{"n_kv_head": 12, "head_dim": 32, "vocab_size": 4096, "norm_eps": 1e-06, "positions": "learned", "tie_embeddings": true, "init_std_up": 0.0301, "optimizer": "adam_atan2", "final_lr_fraction": 0.05, "z_loss": 0.0001}
MLP neurons of a small language model. Each row is named by its layer, matrix (down: output weights) and neuron, and shows model dimensions 64-319. Each number is 128 + 32 x the weight over its row's rms, rounded and kept within 0 to 255. Numbers have three digits each.
After each neuron's rows, "raises" lists the tokens whose logits its output raises most directly, leaving later layers aside.

L13.down165:067167061107122092113146143137109147137151128147060126103137126106067133131108134116166090102148115138167115083101097107138150135112153149102048059149166110090163116103104125103140150152129176077089141140088187184094198150088134083093103118156082142098089184166082109160175088119144155115189158097184159147121161102116119157101041155122110142150051053125095131136156135113118154134139129114122177188098152176145157145145156141113177124101105105127089137147154119084085082113084101213133115092140114033105153125153125087186079153135110110169107128140081124141090163167077143168147165133153148114133110171102129134128086150106162116130123116191128105122118113126134122125107075159143184142155086132154173174102181110123146113108163166107109123152179201094127114173099124
raises: "between ", "with ", "you ", "y", "to "

L13.down476:120145128160180116125103120091090185164108174126119143146124110155118160175119121165083121141090073097147142132116127108107219129134197143155100074180234112080110116102100179127155135182140143135156000105078079127143153132070160056128141152153094125148153138179124130111106148073137077185143127151143109081176127139088145153144108141136105132096060110119126096168165167157103122136124162166166166161116115123168157156140064090128164125113081102157111146159123203058153078151086131086105076106127113127142100155119127138122137100146127186127171126107130125105073096126093137128179123123132166108131126096023130061140134113130163155095110084084206135136088102187105172142162079070089132090130164125134122140130147166164111134138139157112104084126175122105103156079180111
raises: "him", "him ", "it", "them ", "them"

L8.down84:098154125160173167127104096114121143120175112104132130087138140106110064071083174116140095130124146183127134088134145135134115123099146182123125156137104111101119115124118137110128123143177113132145000146093113173163150148134160143087127105131095099106139098112145122110110156121140116106157121131159173101135159139093134136134176161124155164099114085101128111182147158145128097108116134114139110130116097159081114139170093139115156143127148168115132161084129116098096092161104151142125127120144160132161111133105051167071137162114126147138132116101109111174152094118099127097117142122078111136129168139142146112215152083155098105096135140169076118131103100121120118155110137119103123117113072148134152121134152111167128074120116135128107111159144165122112129152125136
raises: "There ", "The ", "When ", "It ", "Following "

L5.down267:116142171072126138180134078109178138116126108136082080128141134136117122146104105113133159140180163103177084108216106120154129134040132144106145144088156146088139127118072079089116117146107091125092112134108087084164134156097146108092091164121152162103125087117105072071108082132092152179076116198115142139129163100129152109124165123130131132120153133142136042139171118094123098139185136136044139088103099122145168086182099069129139216157112189205147142097152164040075130149084136138132118076116126156120137101144141138148138044132157099191087132113138131071169150111127099160120165114066124115162135137162141114090121087059076145146139146129172110170127114146129102136121157087094121079159142126158113147139156105088099159095151121095150099156112096172193151133153155
raises: "FC ", "football ", "league ", "football", "scor"

L8.down1151:108131115097162159137121144080109139069089104181086153132086118136114153159111165147104068118123130120148107164134130151107154176138142097074086153080104109119119141114098164089158092121085108148110173087129135094141106115198142132106216119154175130163144138105136121191189053121155111117128096124147121158073165128101161123155153124156169099122148100082146167143120172096096130150102193200157115108094097109160160113117127141078113076179067189159091115135200126159081100100132136143155143141149113141063118113116111122064136134097136107153070130110109180089157161085073107178137132131075116153119112120132117111124146132123111146105112166138138135115124130131121141163126105038105128159098141111173059088152082106129093162125142067109177085077146115094155088041119125
raises: "202", "century", "201", "May ", "200"

L9.down740:132123173130125110171121146132130120116120161136147116124099132112087069140123124171108123101125125173120103144109156157130209109123113157074151119069132129125077107152167110100142121140165121120115000158138117076130155162123139138105100146139157141111131114146112129115102119075164139151147121126133129111139127136147148112145122140104130161131106144102149178110142127138161133115101083182167123101109072094106103129132092144157143135131130112181077095141129125136113093148094106142080148116159132140186073136101069095137119122127159096138136129136130139150138159135113125106162127194103094076132132152144152110163144120104136124128157121160102139113085173171070138148137130162125072084145123147133136094110110160154146107096132122158145088133127106117144112127096129
raises: "as ", "because ", "when ", "due ", "– "

L13.down172:114121128107198137125153100132157101120124121130126079103179126114085159111112155158149118131146097166125120154155137075074140144146164168096151144112138167099171176076125100108120112078100140160090138185105148175157167117196167106170141157088076087105104164126163188080144136093095122086066135125107130095135117134125128119125141175121109182110155142094120118144187147129085075164118091119101074097097093145110154137106089161152098185201119101104153167162141128141090192141067115107092164077167143131119153180093108131227105180148129147102151145099139183108114161136132178121120162183156139157125071081192121140163109172112132117084133128125160107090114132156151146087116139118040155124090114187106136133181144124172127135136136135181147164057189101102177131148151097
raises: "back ", "away ", "down", "down ", "back"

L8.down373:070179129143110128144148077194161113139134103143116074101146089119119123128139209121092111115059117191097087136160139188145078148038100127105092126158152119081182119136088098132085127121132131064087035165079117121076123138114138111138154149071140106130146235063141183184130100094113108133100121149176130116158106126107143096132134126039129119143141117092104130106127117150074088132115135118164097135101155109061174123161105109164134095178128097141126185159149113104108147177106130142123154140142177150171116147072114090207118133117156086076165107190130179153114127122150136118149177116128100098149133131123121154157121105079138149123144119154063047175117123139114147114147112197133151095170145150172128169154135104137131123145132083098124120112154130135121138162124154
raises: "them ", "it ", "them", "him ", "himself "

L13.down111:144142142128146139121125138118137146111107094155160128139145060156147114086124155148105128097115152158130153132160122158125112116091120154089030138124137113124096191137121112121139130179141163022125066132112080113120085097156048126162151094139136156088127161164076115155126116139157154104145165052131107167106098152105075140180151096133169093134103128119139116127122120122163137125094146151119113083122119122107121133140142183141124136094131109175129163113163146127113165049182143160158155197099196186180122127157060132035145050141097157126150101155081131147138133095073099131163114152157151159138084102144159139151116133093066120093137089073175129165117105144086188166146086157192178132122064104076149123169157114116110113106172108125142133084160043138158096119146155
raises: "th ", ",", "rd ", ".", "th"

L12.down698:136121113113109166132166140098064159158118067112123188138120143142126140115087139133103122070110091064114119166103105092189149146159132155130150089102165148101150157111133090148081079159086136141155170105078184183124129112121104198164108143126097064122127102117150171137147137137149150100139101092148100085192126146110122058096139155156124138149128137118102134188112158167133111162094076191131186118096140189157150121093095125116128076110112182137086145139135092079062097139177163172188169160080102117088088052093129171121055157098141134107149162126105122043138121137104109128104109109039157165136130176175169111123148206143180179135175163179095120137144135074161121138149132132119125161176106126108127151066043198070147122132118185103140094140123106138160115127152121
raises: "eded ", "ered ", "led ", "ed ", "aled "